Weights of a small transformer language model.
Size: width 192, MLP 384 SwiGLU.
Training: a variant of Adam for these matrices, 452M tokens, 6904 steps.
MLP neurons of a small language model. Each row is named by its layer, matrix (gate and up: input weights; down: output weights) and neuron, and shows model dimensions 64-159. Each number is 50 + 15 x the weight over its row's rms, rounded and kept within 0 to 99. A neuron's up and down rows have the sign that makes its largest values positive.
After each neuron's rows, "fires in" lists the words (lower case) most often at its 100 highest values on Wikipedia text that the model never trained on.

L4.gate334:56 50 49 55 49 52 39 66 46 47 61 60 54 39 72 78 62 70 25 52 46 71 52 57 54 36 56 33 67 54 39 43 40 72 31 28 30 32 29 54 04 47 58 47 46 40 66 57 37 47 52 33 72 51 54 44 37 44 26 31 29 60 61 64 45 56 69 64 43 61 72 51 73 52 66 56 51 49 70 61 40 64 83 37 45 38 67 45 32 60 33 43 27 48 31 66
L4.up334:57 39 68 57 53 52 43 49 40 40 37 58 48 36 68 16 56 47 44 30 08 96 57 58 34 16 82 72 65 17 35 60 40 08 38 55 32 34 49 62 50 68 57 60 51 54 38 61 58 46 53 41 30 40 28 52 51 60 58 56 75 40 37 68 49 64 44 91 32 36 31 61 47 61 09 28 44 43 56 23 44 28 37 57 71 20 43 59 33 49 46 43 50 71 32 50
L4.down334:55 52 59 46 45 46 59 53 60 40 33 44 43 45 67 40 58 53 38 46 21 44 65 39 40 38 56 46 63 39 59 32 42 37 71 66 32 59 65 39 79 36 66 92 48 27 36 74 63 36 49 30 80 75 58 76 49 37 57 15 45 15 62 39 49 36 52 65 50 37 64 76 46 59 37 54 27 53 03 40 25 57 69 29 51 27 32 37 49 28 46 35 68 34 22 69
fires in: "york", "november", "february", "september", "january", "april"

L10.gate46:50 60 78 53 66 67 84 76 58 22 30 75 30 38 79 33 40 38 46 48 42 70 31 48 39 44 45 13 58 61 67 39 34 82 24 57 41 28 48 53 39 68 54 60 52 57 61 39 52 38 71 77 57 66 31 59 59 41 58 42 29 60 20 18 24 51 56 60 45 56 61 54 48 64 54 53 43 22 67 29 30 35 33 57 45 63 52 82 68 40 45 69 49 47 48 48
L10.up46:38 46 48 78 60 68 52 61 63 61 46 52 35 28 53 58 44 50 50 56 50 66 47 18 57 67 34 45 69 46 45 44 51 56 22 56 30 49 48 62 40 56 43 79 23 71 54 48 52 70 56 86 70 42 30 65 83 46 62 58 69 45 33 34 45 49 44 33 22 45 33 62 36 66 67 66 52 43 56 44 52 35 66 69 49 86 70 45 51 44 41 44 78 69 59 53
L10.down46:44 49 30 61 53 48 48 21 41 41 52 53 44 59 52 57 49 83 61 31 39 38 51 34 46 56 53 73 44 72 87 49 41 31 39 29 51 24 55 29 61 51 42 84 42 62 53 38 75 24 57 58 33 23 67 27 59 86 46 63 58 39 37 79 55 64 27 43 35 51 64 58 45 30 42 57 41 68 64 45 29 61 59 49 71 55 46 50 38 57 54 44 42 71 46 49
fires in: "in", "of", "at", "on", "produced", "designed"

L4.gate340:50 44 54 59 59 53 51 53 39 44 68 33 30 65 35 67 50 37 38 77 46 40 36 72 66 37 39 34 45 49 39 63 10 45 25 57 35 48 36 59 30 29 54 66 43 39 54 61 43 43 48 27 36 40 72 75 33 58 39 64 34 64 41 46 32 16 59 47 35 55 75 46 60 46 45 49 55 62 25 32 40 44 45 43 55 93 46 66 49 46 48 58 67 68 26 76
L4.up340:57 30 49 52 19 50 46 77 60 64 51 40 42 56 46 82 69 38 66 45 50 54 62 66 56 64 48 44 57 74 42 38 54 14 65 55 44 46 45 61 51 48 73 56 64 28 69 68 48 60 28 29 36 58 49 78 22 48 61 43 45 52 67 36 37 46 34 60 52 39 72 63 53 62 59 29 62 21 36 43 41 63 64 64 74 57 57 41 40 52 62 26 46 52 25 59
L4.down340:65 58 56 19 55 52 48 55 54 53 38 54 55 44 57 70 72 65 70 53 58 62 43 43 72 43 53 28 56 64 54 58 65 52 30 70 47 58 56 36 74 35 56 46 43 62 52 54 52 36 77 50 50 56 78 47 45 71 44 43 63 52 70 68 34 55 61 67 26 37 59 40 67 46 59 56 49 62 31 68 66 47 54 56 36 59 66 25 40 65 33 55 74 41 60 44
fires in: "may", "october", "august", "december", "november", "january"

L6.gate112:41 39 27 58 79 49 65 42 81 35 77 66 60 63 45 45 59 59 43 65 54 47 65 70 46 69 35 68 44 56 59 33 60 68 58 39 34 43 52 61 33 17 66 59 66 63 54 69 33 56 43 52 42 53 26 43 72 45 76 46 44 60 46 58 35 59 45 60 53 65 33 58 57 56 43 80 54 45 30 70 50 30 43 31 44 13 29 60 38 45 58 56 73 37 38 56
L6.up112:28 53 51 50 39 55 24 58 68 63 56 42 45 40 53 51 74 32 68 51 30 49 88 70 43 42 69 54 59 81 57 61 40 53 31 22 35 39 31 61 44 29 38 65 13 89 58 53 29 65 51 26 63 51 57 41 55 41 30 29 48 53 40 41 36 48 54 39 53 41 40 64 51 66 65 43 41 45 47 54 58 60 60 70 59 51 50 53 32 54 48 38 58 64 65 46
L6.down112:65 31 55 52 54 42 67 68 56 38 44 59 52 42 18 89 56 56 35 52 54 54 65 67 56 58 44 43 59 39 53 42 65 48 23 59 48 71 64 70 18 47 45 68 51 75 51 68 32 43 24 52 53 52 31 23 53 61 55 35 37 46 51 60 47 67 35 44 41 46 51 46 54 49 44 28 67 42 50 19 46 35 44 30 81 51 33 49 42 50 59 40 72 57 43 59
fires in: "s", "her", "that", "your", "his"

L8.gate174:71 54 69 49 67 44 64 68 55 35 29 46 57 49 63 60 60 76 51 74 48 42 33 78 53 68 28 54 70 66 52 60 42 50 53 56 45 75 77 03 65 64 68 13 56 33 34 23 51 51 50 53 52 59 44 43 46 76 28 65 33 38 49 78 48 67 71 25 75 48 62 18 77 54 74 36 51 50 24 34 32 40 74 47 44 28 69 46 65 72 28 58 46 85 49 49
L8.up174:72 52 51 40 10 43 52 68 49 25 24 70 47 47 30 46 60 45 43 25 49 65 53 62 48 64 41 52 48 72 68 31 42 44 71 78 47 28 57 49 50 48 43 53 64 25 58 42 53 41 57 38 71 88 45 62 51 73 46 45 40 60 69 73 45 42 34 27 43 37 51 20 61 57 55 47 69 45 42 36 44 54 66 29 60 49 52 56 58 70 62 59 46 56 72 47
L8.down174:32 70 47 28 36 68 67 42 57 64 37 72 30 47 42 41 62 66 41 43 81 41 45 34 57 60 44 65 48 63 61 52 38 59 49 59 73 42 44 24 50 54 31 41 44 46 66 64 61 54 67 49 50 43 26 78 49 88 38 46 56 42 56 51 53 49 38 42 31 46 35 67 53 71 69 55 33 56 48 36 38 36 49 83 72 62 52 46 55 47 32 51 31 29 55 33
fires in: "by", "at", "to", "from", "professor"

L5.gate92:70 56 49 60 39 65 57 53 22 28 54 70 29 35 63 77 39 29 56 49 63 36 44 51 49 57 44 55 39 34 27 42 58 64 44 59 57 68 39 42 15 75 42 82 56 79 65 56 56 56 38 33 53 44 60 71 50 48 49 51 34 40 54 54 11 32 35 30 55 86 44 47 65 57 50 55 30 43 39 51 62 47 58 64 49 27 61 48 73 64 44 53 31 77 43 40
L5.up92:61 49 40 47 54 49 40 18 35 73 54 46 36 21 33 39 32 33 41 68 42 78 41 41 67 63 41 69 37 51 56 55 42 65 46 37 32 25 61 39 51 53 40 24 49 45 51 56 83 41 71 51 65 29 47 46 59 72 44 66 56 58 38 36 60 68 50 46 54 33 29 40 51 62 63 44 58 79 44 46 60 74 61 50 42 58 49 39 50 57 46 31 21 66 77 69
L5.down92:47 55 60 58 44 81 60 57 58 44 33 45 60 71 39 58 76 40 62 51 53 56 74 39 64 57 40 49 36 41 57 41 15 53 60 51 50 47 52 69 38 75 40 61 53 72 68 38 30 43 36 37 66 58 54 61 00 53 33 77 47 54 55 54 42 49 57 15 30 60 51 60 45 38 58 60 45 61 30 70 63 54 49 54 39 44 19 45 45 35 50 25 33 39 56 49
fires in: "first", "second", "home"

L4.gate15:49 52 66 41 25 62 38 74 45 78 47 68 57 45 48 68 24 38 85 61 50 61 54 52 70 63 66 35 52 44 73 69 47 43 31 47 30 57 70 30 61 70 43 54 41 47 90 21 57 37 39 33 50 43 50 54 52 59 43 46 21 75 52 34 40 53 49 52 45 72 62 45 91 41 45 47 39 72 80 57 39 80 33 38 36 39 82 50 45 68 63 44 45 93 62 51
L4.up15:84 44 20 64 47 53 54 83 37 49 50 42 71 49 53 41 50 46 60 64 55 67 33 41 35 49 48 58 48 33 41 58 44 33 54 24 33 56 51 55 67 42 40 55 76 71 42 59 73 61 52 47 51 74 52 57 30 70 36 62 12 60 50 50 68 40 47 49 36 49 32 49 58 36 58 74 51 78 59 66 64 42 74 61 75 67 38 23 38 52 43 19 51 66 62 50
L4.down15:43 53 55 36 60 49 46 47 57 58 61 66 65 54 27 39 46 54 83 54 50 60 41 52 53 53 42 37 77 16 24 39 35 68 39 63 51 61 54 41 51 38 46 63 53 74 45 64 44 42 22 49 56 32 56 52 47 37 57 29 67 41 75 60 28 43 70 48 18 57 23 27 40 36 41 64 25 24 58 58 77 43 31 46 45 53 44 51 63 64 44 61 64 57 61 71
fires in: "first", "2nd", "1st", "3rd", "23rd", "second"

L5.gate168:59 52 51 40 45 47 58 60 63 37 56 54 51 46 56 54 32 79 26 69 48 40 31 51 60 50 31 12 59 77 43 52 19 47 68 42 48 35 57 43 34 44 74 29 53 40 59 26 45 54 53 49 60 84 59 35 46 36 37 63 15 63 28 29 67 55 35 30 70 43 44 34 64 55 56 30 78 25 66 54 37 78 64 36 56 67 46 38 51 45 48 60 45 61 69 43
L5.up168:53 32 38 48 55 40 29 55 56 53 34 51 44 33 57 57 34 54 40 68 46 71 34 44 50 55 25 44 49 51 88 68 67 32 65 29 53 51 64 16 36 31 70 55 24 35 76 55 65 69 39 58 36 99 45 27 56 42 60 62 24 78 31 64 75 59 41 41 72 41 49 66 48 50 35 37 56 53 71 57 39 63 38 46 55 70 54 44 61 46 45 63 46 68 99 60
L5.down168:47 17 44 60 47 59 29 54 46 51 52 74 35 23 58 37 64 48 60 64 57 64 51 56 18 66 40 67 20 29 20 63 76 50 43 56 59 63 48 51 47 45 30 42 19 47 29 85 50 68 55 48 38 11 42 24 38 37 54 65 54 58 49 74 43 56 55 54 47 73 67 61 07 65 52 53 51 41 56 30 52 52 41 26 47 72 47 51 66 68 50 28 69 63 51 60
fires in: "in", "at", "on", "a", "for"

L4.gate272:46 97 40 48 46 59 48 32 52 57 62 37 51 59 56 55 20 38 83 31 41 32 40 59 66 21 47 48 48 91 49 38 48 69 76 60 34 14 41 57 32 78 51 62 42 41 63 66 26 54 68 34 29 56 46 59 52 43 32 14 37 54 48 25 66 50 34 68 42 70 44 19 45 44 67 42 51 34 51 59 50 34 37 55 47 53 42 50 47 40 26 44 44 58 38 59
L4.up272:55 54 47 54 54 23 58 38 61 50 64 44 57 41 45 53 41 58 70 58 43 44 35 49 62 46 53 18 55 72 43 47 58 49 66 50 09 39 45 69 65 36 60 51 58 50 52 66 36 52 56 67 71 96 48 65 31 67 50 31 32 51 73 24 28 29 47 47 28 63 57 28 49 53 52 62 55 45 66 60 46 55 52 46 69 51 23 65 37 28 28 36 55 36 51 16
L4.down272:54 66 37 52 63 53 47 31 57 35 54 62 76 51 59 33 60 74 53 65 46 64 31 40 43 50 61 41 56 30 40 54 51 54 48 75 45 60 56 55 65 42 35 83 55 68 49 36 66 54 38 81 67 35 37 68 47 62 56 56 76 46 49 68 42 21 42 16 07 48 61 60 26 80 35 69 55 59 69 69 63 69 37 63 38 76 54 42 32 56 44 56 56 49 39 54
fires in: "other", "new", "population", "local", "musical", "club"

L5.gate218:50 48 62 26 60 63 42 68 51 34 73 89 12 42 48 62 35 62 56 71 55 38 42 85 64 34 40 42 45 51 32 98 50 86 69 46 40 69 48 58 51 29 58 41 45 55 51 62 72 51 56 43 83 46 48 47 46 30 39 70 40 42 29 34 88 10 39 64 52 62 50 32 52 60 21 38 46 54 63 51 26 44 48 53 41 45 52 63 41 76 29 59 54 46 41 66
L5.up218:53 85 75 48 41 51 51 42 78 44 35 37 58 62 55 62 72 67 57 71 42 40 54 62 42 54 50 50 92 76 82 52 38 38 54 34 24 44 53 53 56 46 47 24 56 38 43 47 52 51 50 41 78 43 51 60 37 57 34 47 53 57 81 44 45 31 40 61 42 24 27 41 42 43 53 67 83 38 53 58 39 57 61 46 56 31 67 68 69 45 68 61 49 48 56 68
L5.down218:74 61 61 64 58 36 58 43 84 48 35 56 59 36 49 49 58 68 67 54 63 47 47 44 26 40 43 63 42 41 56 43 60 61 17 43 57 34 84 32 53 55 40 48 72 40 63 42 32 81 46 36 48 74 69 57 33 74 41 70 59 36 43 29 50 40 22 74 53 65 51 44 37 51 43 57 65 30 50 33 60 56 63 61 59 51 43 43 48 59 50 56 56 46 56 56
fires in: "in", "at", "from", "after"